{
  "num_hidden_layers": 13,
  "hidden_size": 256,
  "num_attention_heads": 2,
  "num_key_value_heads": 2,
  "head_dim": 64,
  "intermediate_size": 704,
  "vocab_size": 6142,
  "hidden_act": "swiglu",
  "norm": "rmsnorm",
  "norm_place": "pre",
  "norm_eps": 1e-05,
  "positions": "rope",
  "rope_theta": 500000.0,
  "rope_fraction": 1.0,
  "qk_norm": false,
  "attn_scale": 0.125,
  "bias": "none",
  "tie_word_embeddings": false,
  "parallel_block": false,
  "init": "trunc",
  "init_std_qkv": 0.0476,
  "init_std_o": 0.0,
  "init_std_up": 0.0476,
  "init_std_down": 0.0,
  "optimizer": "muon",
  "learning_rate": 0.00725,
  "lr_mult_o": 3.0,
  "lr_mult_up": 0.894,
  "beta1": 0.9,
  "lr_head": 0.00313,
  "max_grad_norm": 1.0,
  "warmup_steps": 200,
  "schedule": "wsd",
  "decay_fraction": 1.0,
  "decay_shape": "sqrt",
  "final_lr_fraction": 0.02,
  "batch_tokens": 32768,
  "max_seq_len": 1024,
  "doc_mask": false,
  "train_tokens": 193500000,
  "max_steps": 5906,
  "dataset": "wikipedia_en"
}
MLP neurons of a small language model. Each row is named by its layer, matrix (down: output weights) and neuron, and shows model dimensions 16-111. Each number is 128 + 24 x the weight over its row's rms, rounded and kept within 0 to 255. Numbers have three digits each. A neuron's up and down rows have the sign that makes its largest values positive.
After each neuron's rows, "fires before" lists the tokens most often just after its 100 highest values on Wikipedia text that the model never trained on.

L10.down540:127113143114090115101097099091154118141160170073155116158124120145149162138151089110135109066140152129139173121143148144143081146119148113124132137169084119141108120098168130150133134103144170139110127143143115131112115123152140127138148116086104106152097148151136111166120131141111141128
fires before: " ", " |", "1", " p", "7", "0"

L9.down637:066145149104120155088171132173106159137135124159144163106099125122107179162162135153112134109155143147156132124143122140166130135145165094121084140140137122118131119129132151087112124151092156137132140110127122119120095122132079147126135148156151161157171135136150154114110148081130172127
fires before: ":"

L9.down254:147155110155127140131147157069155114074084126166154144130104150130102118100145090112103135076139125170117091170139123141155108100118129109130154081099139129127101111141115118096118071171092105118146118093151141128104121141128154103145128127097138105131141159129136183127120155134090090100
fires before: " |", "9", " Country", ",", ":"

L4.down437:105136136095135160113154111142111143139137139136081131076095069111085106125135157128127124134136176156144144151121141117120117167118099155146145099110153117144152130124103084156130131126139151087170118118095133157134154118109107161161143106167119132103142150142150146159106126180159143108
fires before: " ", "ot", "ark", "ir", "opp"

L9.down284:126124130164164184121078134102091122174097154133153093112134150116099129122120144128117088100098119115119123157130140134135120098106091159169125180110139112116141134098142147141111142134122148140086117159158105095125102144090147173094105160085167138134135114109140184107123105138134123121
fires before: "9", "6", "8", "2", "5", "7"

L9.down113:126114093120151141176114121122104157164124145144126154143146100126122152091133128088118136146173146148090149139171122122124121161064123130119100073117129114166103164135059139190152165116099130148123110142149111121128155112143139076116136142096096122129137118125185172137083114119165159137
fires before: ",", ".", " of", ":", ".\n\n"

L9.down258:133136133127115143114100162138102124147113145142101111087115142139116098101129143164109138153141119209146135120140126110124093111143118142090090150097107193090106092104108143123135171125133125111142142084143115111117125127137112121098154084079132107146109114151118092136066115113107091135
fires before: " |", " |\n", " High", "7"

L5.down578:155139068116175126152096166091113155132157104120118147148120143081117133127082110124123134111088151123129129129139182126132156137153091145137095169136108191185186149135123146108203165116105124165138094125165102113131117114084123118135157091137093148146098104124140136145148142141119139125
fires before: " |", ".", "3", "5", "\n", "9"

L4.down421:133142134110142115136163113111122133185134168090115155105103110086117153142155078144169135117094141159090100159161126136098136098110127129093133148095134109129159152112117118096153128150120203063115147142077119149127128132128155134115148099154068118091144094144108112142159105124153128114
fires before: " to", " by", " the", " in", " with", " as"

L7.down116:107129106115127115112129123147136110148104088150112105134120176130133126097145163134103099149139148132146144104152137156151108088118106153112158139129145151113116097087108085105153122113166157153101081101115076122174175122132133134135158163142065128139155125117126124127142141139144106153
fires before: " "

L9.down441:123115136124179119120112104097120080148139138135117095118145102131110112107131128136145108078116142088147128156127090130153096127096047119106089119142111136136141100137110099138149128119106116091117080191130137144158127119103114117104147115131135102146138144134094097111165097120074159138
fires before: "0", "\n"

L4.down373:144119133126157104135106155103157107105144161129084107115147162130167099145114134186115100139123164126112109143130145107092123104122130095115129089118089100138125130137118106144133132108185149131129164127154108116137108142109156168077079137106124141184135121121133137141136128148153133136
fires before: "8", "5", "2", "3", "9", "0"

L4.down100:109165139119141117090099130102145125148117146134128105104139052150154126146143145105137152094143127164110117106157126126100115142129121177131130134142134126118072095084125102124146121122146118119203130146133087104115169111052132181111137144132164115131126108135140073099135104085107133126
fires before: " ", ".", "%", " |", ")", "0"

L10.down480:136185103118087129139151110104158131134110078105112109117099113127149196147154145110086151119145126120142128172130144148106128183114139133130149115113124158139089117118111112118099154112150119163133105105106091138102130133131146128112148107094113131159145144139167159108126129131124108108
fires before: " "

L10.down462:130092146130122146160171151174189101104124091115143103098122149170148120085143075139084108080144096131094109140098139126165155161102152145104119134117095127109150120118089107156135124141167141105134136170106108088114117095079111097129132143104096129152109116072124098138182093115119105153
fires before: " ", ":"

L10.down438:105136167129138098149135103098097131168098153131138123120116128151168139076166110125141140135134121098130136129122135090132144148159162118128087114148134103122118166134117122113105112156094147083151160126130150154133165127137125120124127133105110061116113135152106066153168092105125121123
fires before: " ", " in", " a", ","

L10.down72:116140150145108136160079078099107135179103126120139132102118125136100157129145128118088122120118133149146164126125131146159129130152165118113158135176162095146102111118103130191120172121118113100131148145099158118130101154131166127149174144130115170128153114083119171143107171094144158162
fires before: " |", ".", "–", ","

L10.down14:130138135157166061158114139093132122114123103159108126170158143191166141129117104106102110137173124124099159131133087143081165170153137135133130160134153155136152140142163115118151137130125118105117090117177123146111123132119122134144119116119118145208133130075145140125147135132148114128
fires before: "|", " |\n", "."

L5.down232:099138162147160120149139147104128100148163092118152118126125085132122129153096120085108144150155117134163118139131153097160137154152121089124106104111145119167154105142101137137110170133162148152123132144140149151103089117132105087134179124138094151105102170131156192138138170138130151091
fires before: " |", "2", "1", "3", "4", "5"

L9.down98:154089161155120134136130187105098151125139150103141119088139133139129124144147153152134127134190145133120157142145145161122120142096078142105162076119110096062075138164107145103148151101108136126131117120147161122095128112103144124142132163167126172146100137169136093104140102124149075158
fires before: ":", " |", " the", " ", "):"

L9.down55:158080119140145089151157145093125128140134134097132105151148140135160110077136138129135088132133126129119146129155132099126128125146132162081085114102134094096124108090118115144105139105094152126127138143150118161127116158124120147133111115151131059080152116136104122171126084153129141117
fires before: " in", " by", " to", " for", " as"

L8.down75:123140131088125175140098106135091153159089106108114163128120080104144118103128107127100095121123123115081157092123111104113162133163178096136070130201125138175106125119126147120122094151111138135129107143115099099134115146131140132137158110118139150117075170154155125103162111127123154142
fires before: " |", ",", " (", ";", "\n"

L4.down408:111141124170139138156096151109118142158119153137096121134095118155106108139173095140107170152107066121139088169086149125130152098144141147097144144140152141111119111138157151126090114129096164137116161103075134135111142150119162171116142111116120123084155169113115090165131131120130063113
fires before: " to", " by", " in", ",", " from"

L4.down92:121127113142144097152155112150152124126141117131128118119077082102131134123090116110147166109084117129157151125080110130107111135136087134099153108143123115149090131106156124143133138126117147066150155139097105115144145087145134153192112130151121125109130083115122113125114169134104139136
fires before: ".", "apt", "ess", "miral", "ip", "ently"

L5.down270:108103096122137173133117119107113106120094108120136051107084102141140117114143087146107131132148146099118107137098188076140140109125091124111118157100116147152105170120123099100147113090146141131158128114117144140139096101125107088081145124161080132086084161131151100129126115119119167164
fires before: "|", "2", "math", " |", "):"

L8.down14:109152116116147101136122155133103204119171146110117094114182158164097136154153103117109135140086144096113143144138120137103118139101133085153161153109122143120138098160163111089121156157144137158071106117097112123155118140158123162128134073141095103157111138133128110161132094090153136136
fires before: " |", " Albums", "|", ":", " footballer"

L8.down67:119132056102145128150112136148123161127141160126114148127116140110120097139139140129097153176111140142135048126149144152067161100147118111133147155097128143205116115161114138163150139139139085157174112123112167127131152129137158138135141125146110134129099133114148128162155114099099116119
fires before: "-", " "

L5.down687:125163182147138110138131123137104098119116156111129114139092079130124137145153177115146173101100124123113132050146139111121147117128117167097106113105104114124146150116154114160093112091127123128114119084104115126134097132141120084096144099148135136161111114159146141161152115140130130143
fires before: ",", "8", "6", "5", "7", "2"

L5.down267:141104113084105138104107104115115173088100105118124148141112157131091136152132127160119127125126135129077157137149133151107149119105124115114131125136111108113124097167164160112182119143137139093133063117108115150143145099151142110109085121151150150142111140097097101116130086142146145133
fires before: " ", " |", " T", " L", " Mas"

L9.down522:111099159106131137118164130127091139101137103135157088093130096126105134190147145099164106127145142130072111096119147166100154146095066139177090110168119130127132136132131173090123139097144100099144124107130142162125162092126117128078130161142140160118120130124128118187146095103140160157
fires before: ":", "=", "M", " by"

L9.down590:132086157112126139144087140141156174152164096170110144116115131092138110117120155158122127168155160098108124088139116110082121170166162148115138110159132101116129140118135169158102127178142122113140132127173115110118111135162143149126111120116149123153171141148145166125149162101179143139
fires before: " a", " an", "American", " ", " American", "1"

L8.down86:115172132167106104107084134152106142182115153148115134103092137127153140092103120167154116176106107168150156114109164155149125084145146155145133159088097139108134139126145096153145114166152113132118118151135123128060096132123153097098156092122145169149132146134134141146193134107136116099
fires before: ",", " the", " he", " ", " it", " she"

L9.down491:142107095138150160131079112095110158130174077100136144109105114120126126111157113139114141114135126131110139126109126125106092109147103128079093100165132099125108165159117117139141134103136136119154164156156124125136169136172107091167129142089078167087105132146177162149139106163094134146
fires before: " ", " was"

L4.down279:093071111102113096079132091142129068119108149118115142092101126151120105119136167099148122165127094113100133057158173140119146122163163148133103123111146148081146124156127135144117155115093166141118164107143151075151116082093100108112146152113115139080158124158142127149142134178150123124
fires before: " the", " he", " a", " it", " of", "s"

L5.down126:121124099111108132139125109123123119136106167114135105170122149180132161115121123132109089131142084146128125167151112148089148161148119113160128135191170123153097127141119084101140170141099131093098138165107158154164107127161103153138109089138128147146131109123127147133155119130120070127
fires before: "|", " |", " place"

L10.down192:099092124098135117147125136110127093121140127135111161091106130117140096115061098141134141119126121109116163079154135177156148146136089139146093145154103108144165126117128152097161124117133123062137110131109107101140123090183108128129151092126196154071111152149118144140141095107117168146
fires before: "9", "8"

L10.down662:153128106178115139132100126158113112079159110142115130102111108129160086120158164138134137126143114070141143129093137102120156125136138119081113151168150172135148125108128137164106106136127121091141158147119115143170123106104101109156132108116112145069110055145119116124154165184117118148
fires before: " |", ".", ";", " |\n"